{"n_layer": 11, "d_model": 256, "n_head": 4, "n_kv_head": 4, "head_dim": 64, "d_mlp": 704, "vocab_size": 4089, "activation": "geglu", "norm": "rmsnorm", "norm_place": "pre", "norm_eps": 1e-05, "positions": "rope", "rope_base": 10000.0, "rope_fraction": 0.25, "qk_norm": false, "attn_scale": 0.125, "bias": "none", "tie_embeddings": true, "parallel_block": false, "init": "uniform", "init_std_qkv": 0.0398, "init_std_o": 0.0, "init_std_up": 0.0398, "init_std_down": 0.0, "optimizer": "adam_variant", "lr": 0.00142, "beta1": 0.9, "beta2": 0.99, "weight_decay": 0.14, "lr_head": 0.00861, "grad_clip": 2.0, "warmup_steps": 515, "schedule": "wsd", "decay_fraction": 0.931, "decay_shape": "linear", "final_lr_fraction": 0.05, "batch_tokens": 65536, "seq_len": 512, "doc_mask": true, "train_tokens": 530700000, "steps": 8098, "dataset": "wikipedia_en"}
MLP neurons of a small language model. Each row is named by its layer, matrix (gate and up: input weights) and neuron, and shows model dimensions 0-127. Each number is 128 + 24 x the weight over its row's rms, rounded and kept within 0 to 255. Numbers have three digits each. A neuron's up and down rows have the sign that makes its largest values positive.
A block is one neuron, or neurons of one layer that tend to fire together. Before each block is what it responds to, as a language model described it from the Wikipedia text at the highest values.

Responds to: Closing quote marks and brackets that end a quoted term, title or scare-quoted phrase, as in "serious", "learned intermediary", 'orphan'.
L4.gate9:093107164129130122085175102103119098112119105105148094095129104128112135119149142113132128072154160100131176168137102113096109113086093125137106139089152115142121132142070162141122166106128089132123137133114127106135104100093134168123123120124136131146118116139185129156136161140135104122094131144157146130120114151126162138166122132125133146123103134104109146099127138163128124121134
L4.up9:101131141090129168114140125138168150118084181143117141096131084150083146116196132139140100112151109081105174111103161146134172092164092101125106150099152136143165129144108144129124106123121140150096134146102130072126109143096139140161140134104096106103129087086123148132176098112158119129161128154094130115081128134132092139149135129150125139136168129111074121121151104131121133145142
L4.gate51:139106142102181129079148088110116126127161101146171095137101172124124157088119154152161141157127150121096085121124114146097156151158131093110137133100130105142165139131154138136114112116136100163087153098128124114160134100121134142095106122151092149144150140097140125172143117129114153164095161123149085108107135103114140121099131134183136119137163130161161124100124090133149169143166
L4.up51:139129158154197126130147118108113113133097085120145122148096082138143148168118144133100149183154144103122132075159185112120182134120150096109152079149101135101138123146100154112124133120127137132155120116110104124150135174128092148142094132099119153132137080132132120145142129128140132148104124144151095099104124093138139142132083141173077137173153141128136153139113080136108132108167
L4.gate90:076134121108134099107094137168147109161142110179124148103130096101108130105121136148136119115089105107134156131126077159138135138147084133142152136122162111138150110158084128113158109119114120091142131149150091102127111117106139147127103136106136160107173161154081166124199091169102115144174146149170143145124206133125152134126108096171118120139124180137081133135124111141138126118109
L4.up90:135181123086163134158120149145144080128145147145118124120099107086104126124110096137094082151152085129110142150151105130096129130120095120109165122141119153068126124127117078142091138106125139120135157119159171096123118174143131140164100147140111115152159130130115162114116169146093115110146127089110112108136143126125153161130110119179118127159122137172111143119132126115153134130120
L4.gate121:120075087139131151165132127134172155120119119129131099144132122132113101131159122100132114114153125150116102140120132174140135144087141135101102104095141118164136090159131170128134109118099132122122146165129096160073103144154139147103141138111122066123159154104146165114119119170098138129147137112155170169081128139161155089117110166128095158137122143109124157152145149122137133107106
L4.up121:081138132165172095153127179085128106183154120167136083129077128132118137170096111118109141150172129107117138115136100152120180140156096126177142130109129152136147118125119086088114075086166123144115092100127137142144119135135131145147157122114115164127134128114137102113139107118150126165095082154083132124156090078155135123107149137124112125123151176176110105148143154138158185151155
L4.gate134:143091128160112106147138076135193141138142176110103138114089143145163142154141123094129112136138097120109114108129130140126107129156116127120125141108145127111123180125113102101156110139141133121099114151120115123127103135110104184106144186124097104101193103103125149116117143109116108128121164098151152163132147147146150121079084154154154133120154103129148123120101123137119166132167
L4.up134:151119165091146110140128116158114149113097116102136141095115147125116101161140133145121090099102134145087144110123096099113174105128144141150131134102109114123124154172120120139172108132120139127150150162163123092106092118105148106149129150147092161122131109125122131107129163146184164124107113099089113170088133099118123120111122155140123162139122113107127157106123105085095158112139
L4.gate323:117123110100125135101165117140132147092169198127145149166189126127182135132133139118134112124105108179163148162136132138179149144110127134108132153093158142101165161106120101111149131093130153142086157139151132139112143103120155124083141168136181113147128122162143156139097108169125122093104146155131132118109125150093136143113145167151144123162130140153135124145077131130164103160083
L4.up323:123113177106111173129141109112128079111116135126144160095082078096090057157101112129130150126090121107090168128118125143134168113155114105135114121112182095142105164143083154131153087114121113155166105139137136112120145128098132131117133097144140119106127098140116090144128115124155170125165145130116155118099097134152124121118082134131100119156136147130104125091099141103094112145126
L4.gate381:099116158109157135123113134126131129130090109099095124109107157131150088119091087074163131136124118147108159137166117121141134105107117168097118133117126081136119137136150094109148116110084102155088133112117123143163131112137123105134113162126098114140109141121168165152109107127147160122176137149118151116103121166165102145115074131140126101080148104135130113118105099124135151134127
L4.up381:133119097143156149104128084137116182089158149103109128134101110114179143106112138148122114112159156149115132169132141126140147075133120142121107123121132167144152174149134118194127142129130138107120143151123125141134125144139091142119153107126084082115161117142125159149118152097148156133101137100124126172133088142178104096101102095109158160101125112114144135106114099100129127108154
L4.gate451:139103137100129116134166147129126112116116139141135106075142099047133139108082096136120145090129134142084100147152129128111116110074082116121096118138134115151140125141130138169147101107115096132163116122155136178114157115130094146107141133172134106151158170105186152140109142134123098126097139135160133119152123133158135117132112140124136168126115138117170135078108102125138149140128
L4.up451:156103132152172144114125097109120127160128115120138113121105139174135143126149151146153146184108080091111136127110137155126169078116125117120123112105100101144167140117143144124092075122153129107092138168144081089140134152104109151090137143099116103133148162101123153154200133114175160114141119119133119145134111133129110141151141138137108163089114129137144098120145144148150113133129

Responds to: Articles (mostly the, also a, her, his) starting a predicate noun phrase after is, was, became or as, e.g. "was the son", "became the starter".
L4.gate24:142152144107118098084125134129160188195099157131106126128116150174095104131142144130122103153134108102129144168112155143149120153147115108087099125121158159133138131105142118124134098149119124160098122133126094137125144095138152125079129176105101151123133126099142135098147120091151142123141132160088112161109116138123129120080135076130184125098160094130165139105117142153132105104103
L4.up24:109133108123107134133120128148123143112096131133107147132150072119141173113130148109104103110119105122118131113106146139147105091149184156106151139147151126101085156141141105141153187143115197160107143128110134073138113117110113158131155108126128122120097123139164126148146120095164166102123141111158147101136144143113118149133148142135124108125146162158145163103149093129152079143076
L4.gate138:130137124083154114138128108162104146127150123119102129158090160125098157139128097123137160149114136160104132132102158147157172090120136109139094151144124084151110124127168190153107126084122166145181116154123169118142118137161129081081142138099093134128126141088107152108151137145111138143119120141120105156151136127102123142088126108130162162097166146122130100152116137107136121091121
L4.up138:125131154143140147089109148122145107125120070105150121118129136109208091133110113151106126125105133139139138089159112117094130116119115120128138124124113132143137142135156133097149101129132118146125123142117070134102112163116119152087123143115101123163123115150157124100159089120107137072176136131132122133106102184166143119108129118151144119131127085119173097108125146096112144093145
L4.gate246:113136094150095129153158123136191138131144142122092088144127106147107131114123124092123153109132162165112133137139171130135119155121150162120141112171110144071120113137123154150138127162146066109153133058122123105130118129099109147077130142115149117128119148084132114172114146106093125124110165115095153099101189171121125158130139166147150165116136099141108113120165059158133126113130
L4.up246:175089137131115154095122107108156145145088134109134111134121142137115155111127108127074131154131105145101114099136165128116170162116157115072140141174109187148153109146135134115137138156150125108169153136155130111133108105100160121158083111098143130122130138116142135139174141146105110147165144080131129092136167157197096140113132128114138113125115130149148123153132111119129104138189
L4.gate267:105146130115117133148142119110098072171104133152127122152155110126104102133132107161196118099104144128086143118108158160143063084108125137133113166103118137093127116128147103137134142191113122145146101142120149075106113116137142133108195115110147146093157128147101122156120143122081111153169151079133128135128166167178101164100129132079156129124177135152110105163121141132123108121150
L4.up267:096131140155133144135143129128115123140139124136141083119100130105127131125103157148122125143147107145133107089114120169163102123087144121107145147142148124132146165157169142132168155118147074145126112109113162131122133065116113179130134104092142151134201137124144135162123125098107136088136149134104073125098145146121059127115133139093115133114130111160101111088106140138131106134167
L4.gate587:140114110070081137088162151108138106187138087120116137107125140127102105096096164131150108131140132153127112141161098124141113172094186128163117114131122140121147138140131155121178111146157112143127136122117140143132143115136148124094137129163126102101145082091117147158171134119108137119121160119117084140146105146118149117123148103128166217113112116150161133127108124162171121109070
L4.up587:159168160089093111133121115097145154117116107102089159130161108127115124175139168120132161113135118149135097125124167125149127148140138096117167077174137134085115105131121131139124124140178138092100133125119141120141120091162066146109145086148105160142157140127112144098143088105105142173128144151150162120135135137126149164126162167088134138166144146128130126143120118119142159131138
L4.gate636:090102131096075135106172095101149128139147136148143115152138137136132136110131075139150126105087160134123121143126162150129128056158136137152134149125133102161165128150140151139094126179097155180120138097103146119154142141142143145088152153105118146127128088120142145152161078158091179127116112138151163165085136158171126117146140108144144159120160115161100172141132093106128116128139
L4.up636:091136085131180172110190097133138123121138150117128138161152106149084114143134129094153121147138169151128102156155134165156098121122127112123122128129148127129103135123202136120096122124136115119090125095105152111116152139103158140130177201121146143118080124103147134162088111164130133177148154118156131132110132156111140157107160133131137133127118129096119148137096153116127128103084
L4.gate643:103072108147187085130149118097115123114112133107139131127134116136126092145121132119113082126105166137141124166168110149131144141136171137136167137123127112127131088143156114133135117120099132112082108119193151132131149111095143118132181133168147108136096123147144145150158118142072173128152157125095145124119137121153112138123151116144191162167101156127128152138135070127124112134178
L4.up643:132115136102203092109071155067172147139147090113134143147179117116142168133092141117175129141143166132134111124158106160134120117128134138132122133146133133131116086140135145084162106135141145114099102144155175101148153137132086155114175118146125109084122133111128093108130140099145117124129172134129162145085098133137132121118153164097156157116150173064097139116162136130146104146121
L4.gate650:145132113128123106133091135113112143145166076092144130142142137082100109134125116079115164151132111143117070142115159133136093135132162144142132163158107122092135149130102124163130114113183135138113125115143143138093136108104115123134131127156086114113143146127104096115141109135130124104116097139145125135147146100097127103087152140151163101160170111160151118136114073161145132081132
L4.up650:100149177148115103129148160155184099121161164144143144113084126090101132121163113094132091144106175137118111146125146130144154111118147180122134107095127156087131155114108116130142149104156137135137159103118138110147164117131150096103139159137131138129120103102119150092120143165110137112164104118133159144113143144099108113126151156141142159105119153139133155136126160148140120128127

Responds to: The preposition "of" after quantity or membership nouns, strongest in "one of the …", also "part of", "President of", "rest of"; sometimes "in", "to".
L2.gate55:162162137098122128127142151118116074136121118146106145116133091160088165106088149134105102120105119135170133088138110154103123105124121114130130134111113189108097128079136095115127107116121109092132119136134115097103119151133128152165115140152098149108143099138150120158118149098092169116110139132110157121101107132170186146158140084120139122147133123126096134114194110128116114117121
L2.up55:137153137098115141142130171115165115128121132097137131142153121096112116148118121114114172157132132121126128143126121140137113154108113159087105126147141115106129076166103149169089126132118145124154167082108124097135112135130094091121155147135152145119112140159100107103156153093159171128158153132201147095113110135122120122122161119132142180133161114144123094142119151129117146133179
L2.gate89:109104123150115145144132149142151142096122107153105126110067103106123127114114098137125059096114134104128087125163135115152098161113118159148139132126139170086117100167145108107093119108138114157139150109117129121098170078136116139140118126108127115085114112064065119128084090139139131140108124149118134117126159133116129142138119130100139183132069103163161126110162108126117127108098
L2.up89:111118167142113114140114164165141174142102148127110114147138109110131154155127084148150116115093162109080116125161144113110164091109133091188139125173177138145104108111082149136092141129137088120137142091119145101147117145098124093104151171130122128132060117117152140158144106147145117141098125128141138120114110108121108152110106162119130103144149113142113140134143103082139140108124
L2.gate100:109142158164133137126169120120157115110089149130139128138122096136138126124116095124087199089122119115135135131075150133105107094129109142173129115133116143109128143145142096077146067114110117125135134110151101153118120140145165118096136132131150127079117129143111156092177120075131108063163154098133122122101143107142100135128125102134140137152139118136110135150108121119096156129117
L2.up100:129118161169084131102145114104130165113094126083108119142119143162112159100112140128177109093133179116176118117098127130132102140122134124150125147117161126156157120093089132134123123146129082105120120161097143134129113166131135160158113120073145112136167096123107138144091139147128111129102143113151102092161138118140132112113097178139123113093122120126105087103147095143128131103155
L2.gate178:109111166133115152096144141114098125115126155097109126163115118158097116155135155119082161110156153141131146119115117135104155118161145127104127127136116148146148087133121126115071109117111072146121150118120138094117180167148157096136132133163145151140146098140144111157145134079169165126116146063146128128142160119141144090162117107124113134209116087119104131130166113102118148124142
L2.up178:087149154101116104110107125131144095124114084093096132142165131122132131123101122146135095106149117111119145095118116135101169098113116090138157088136166124090123124135089120129101111099114090153112123097148162127123094103047119071165132127146151125136173138146105105125092112130167082124132109144119129108106165101120140096150176158198096102145193143118163120098107116101111113128101
L2.gate258:140144130140104123130100103086142148118156165122114146126117162177098128129084148133124101171134156137157136124126142145169097117135155127153156126128060130142177140084131091085114155152142109128106141123139087103136125102104122171156086121129137124107122160097131141142132136141113083128180153124127120105145143081100125097129117115104139057093128112140088118116108141100132101132133
L2.up258:144099152178123114102140109125105142086161144108118149116135120146133126127139126130143100134168112146163123120108129111162112173139161114067084117095121178118105133119097128124153152118151097133107130116143103143130166144119095112086102107152129104085155119102111124128162130160119112139193168130102108125113126108144119099121085145171092121121127128138112135089146148167158160132117
L2.gate280:128105150115114147150140154139121116097125131150106143117145106158066113127144159148132125132154095127133173101123105152142094111132157102137123114124125115146157145129125121134101135154131087149090170130171069099118186117136173118106128103164121106119121141139126127122150133140077109148145109103115133144150143079102125125096155133122125211089110190139100138115096143084105143151135
L2.up280:175107143096107122121121157166160123091120139095080133120118099107135109088112103147140125082118090115133102130174072154118160101145117096107108141118129124169132136156133076111123147117136126111113159121133137081105113120137141114144169098121120146138156171105105111101165144136106146157156111112141082167131193107158133108096146099134102140119149146131153104125129126088136125157168
L2.gate475:144137154111128126117146141076146147135114133121133085133098104130128140134116154153140147110135119092138133095127114129161141137163078121135096152064147113147137153127135115153149103132126076158136131137158074140120130076083116135117129122149139138095154163143126147105136144112162123102146158152190115134151135139108118071115151130101119127150202157139120147154150098138120097138067
L2.up475:115122128140123150153144129131168086129149086108116118125147149084131145125123139131132151137125162125138117096117128144128124114150140108150124103124113162105173086118125109115090126148101102110096157133136145126133141128180106097146133108141148136152119102117108108153089158154095111119180142088116111111141130128120118130145085145104185149137098105134117093113106095089088149120125
L2.gate663:120074128128129095112141177099112134136112123130147070134128125158121139109133144140162101118145110080125135123171090127159168104137133101132150141121152125138114129177146127138141155075090104156082159144144140101122172100138120096150110079142094146116113166116120150123117105141142129156100104083153127194153167164107144097128179095148159126103156116167134127113153053133108150138144
L2.up663:123113126094159140119142092109163155131109079108095148140087126114145154170084097109133146076149158124103098140127137183147132123118143141153149119136195089110120128110124145090091151105122138130152162138142157141113142158119146149139153127141144178162090145125137108140101167126158092129134129140171143116130114145116134092093137162131113086111128123145120131115155113102127123118139

Responds to: Closing quote marks, single or double, that end a quoted title, gloss or phrase, as in 'cow', "icicle"; sometimes final suffixes like -ation.
L2.gate56:085114131088144126135095129153139103139152121148117118098119124096140121181139127161088129096120167146084110148109107173156148070096095077107117104095154108156142115119082158126137108122153094153182153140117130139112113126130152130142129126130101115107131139093110160093107102143155104119096166129153140124123163138134161108114105139121137094082134134095155144104119145074125142093093
L2.up56:125154177121143136123114133162107166106112105140113109118092120143106111180144088113139133092140154121108097095123131144097140139177135130106152144116113185144148115148105181120098095101078139117164104088145112116125131138116140155144089119136116117141150138139150070113121121170130103140123120118096129138154137116153176128121103138166142107117085108096133103108155116086145116163113
L2.gate59:086154106089146133086141137188105131115124132112076111108093171150150136150148091182136098137143121125114122110134152103159137115138098132154119081137130131116119144159125101148121121116124106138105125113122160126143136124140146155167104114107141123103150121104132146155106098074153089138138154133147173119085151096144161107080117153126121172140132097151118129146145082147096103140117
L2.up59:069137161119121144162129125112136124138108149140104122147097149103130100143114088150098132115099174092130106170154122134118123112156081122161180155173146122066139125157145156141155099142106141161154143117169128093115088089119144125130106136128141126145144107095168142115102108119141158127108159118137106097117102164122148091094163129123103084135151133157096161145126148169148162151100
L2.gate134:134128120131148134132135131144127141101097123148148133112120168144097112159079116121129104121177108137098141122099142152115120090104116142180105129162153115127093104144133127143126128107150108096108131131116126117124094090105109122118136120121150120128088185139139141134089123125152093125139122137075142182114096182143149140131114136137095153094146140101101112149084072132119123132125
L2.up134:137139151138172121085116140091110087112124096150103077143132143080135093106133118147108137138121110139100129113153146169152115111107144135145132131128156102132098143130128116104068126103138137135148066147125117118096133085143152116126132090146143144095069114128171148098123160148101088132146092091112159142095101130140115177173157117083131155149105128128179127153180127144123146160162
L2.gate142:119118126109139131136169102130116139150160145136096141092106147150148153118089133116111119098119097127125135130167138178169108147122119099092092152129104156136122139145114117106097075140106098130107154172132071149121123140152134141133155119147118152131133097109105160125155099133161157083125156107118119157139140132168148175130144123130139123119140136161110162149143104141145154119077
L2.up142:136140115181095136112118150114115109131092157124115164157102131133097190123099125117073153123091111113095155144118137158092143111151118173100123151144110177170102135153149098121117119104107129135093111147147103099148134129113089133129127133135151113127106148114137121143100178151134117093101132121134135146092106110141094125177125101074118116058163090131118126100147114185099135148122
L2.gate219:143093160098126100120153136140147127114167132120147152162114124151111185124129117089131132112113117155110134105160087112131106059142097138116101109114118125111089134129143084153141134096139114125157061111108095121094151104104146161161130182155088120135133142105133117164127125132121104169157097119097130137150108108153134146155159116147129129106075111094130154116097144101127096142148
L2.up219:141124146160130158153123156112119113126180162117136120146121103168123145169171147120134098129157100131129153134143146142148133116126106184104152138142144140139134099141122150181085170126143126106120131148103131089110139131155159173145161106130142120147135135176129113160152128187118154195126098126116157146120073089112111099117126170156135106082084115109120115097139139109124131147103
L2.gate222:121129111139154134078086075082152094121116078102131124119105162122147149115140173140175134143084118095140116146174129113137172131138154114164153131131151155120134107159132156104090114099108146110093101179128133138093140164144123147108123096160120109148142103149120165092103115131137122169149124092135118153164151077100158154128151120138141153110131144125115118142101128099121149123152
L2.up222:113111155160122097135103156124122145160136114122165152118130152099123110149113127109142110138100160120149123134164138140158182167096107138112131117137145139110132128137134141143116090097141137091149158138147180164085075179088072141110112136140116119121137120152110145104101100125155159114119124153136121114143122099148171086102101123149084088098110119119139078108114114139136124118154
L2.gate239:124139099131114124133155126096150131093099150118140161141113121171103112136132080113123113120170147116148117131143154145094136166140107071099126125141140097094142147093111120120127096114159120101107133107135141110097135155100111152148140139125123131169106152109161081133143092081144138124113141165084127148137104130143121184099133154161140097103149117130115120129121117129132159117126
L2.up239:111142123128160118132120164154141114153130156123110109116137136123147122149164142151125080147129166158136127166126131112104147156116110096116144120164169144098103159096098104114152134119162149114122153153139156124097130101108101129152163150156148119120136112147110140130151113116098152141135155111072096127110106135123164109091140144097114132105125160145165136111090105068114145107151
L2.gate363:134136137105149130108111154123123096097120147137133111138122133108148146142129079144106155142135123091096132147123099161182088122156126142166136177079130102128122110146106137110169140115138120148118130177132096133097090130138114170141124117110118131116170143093143108131198156146150112173154137130113131110108158165144130118158121158137114086126127108117102114100156134115114154153101
L2.up363:157154114132136109113116173125106141115125127120152123106119132130151116133140114128118095106149074123144165119148134115148174204123094132150123113161140098146071129094127143134163131098128165120151131148137136161106128103120132130177125106126086166095143099145128138153148098134127150117133121118127188106087097146101146149044140103095155169126111159134112141108111140127138137161138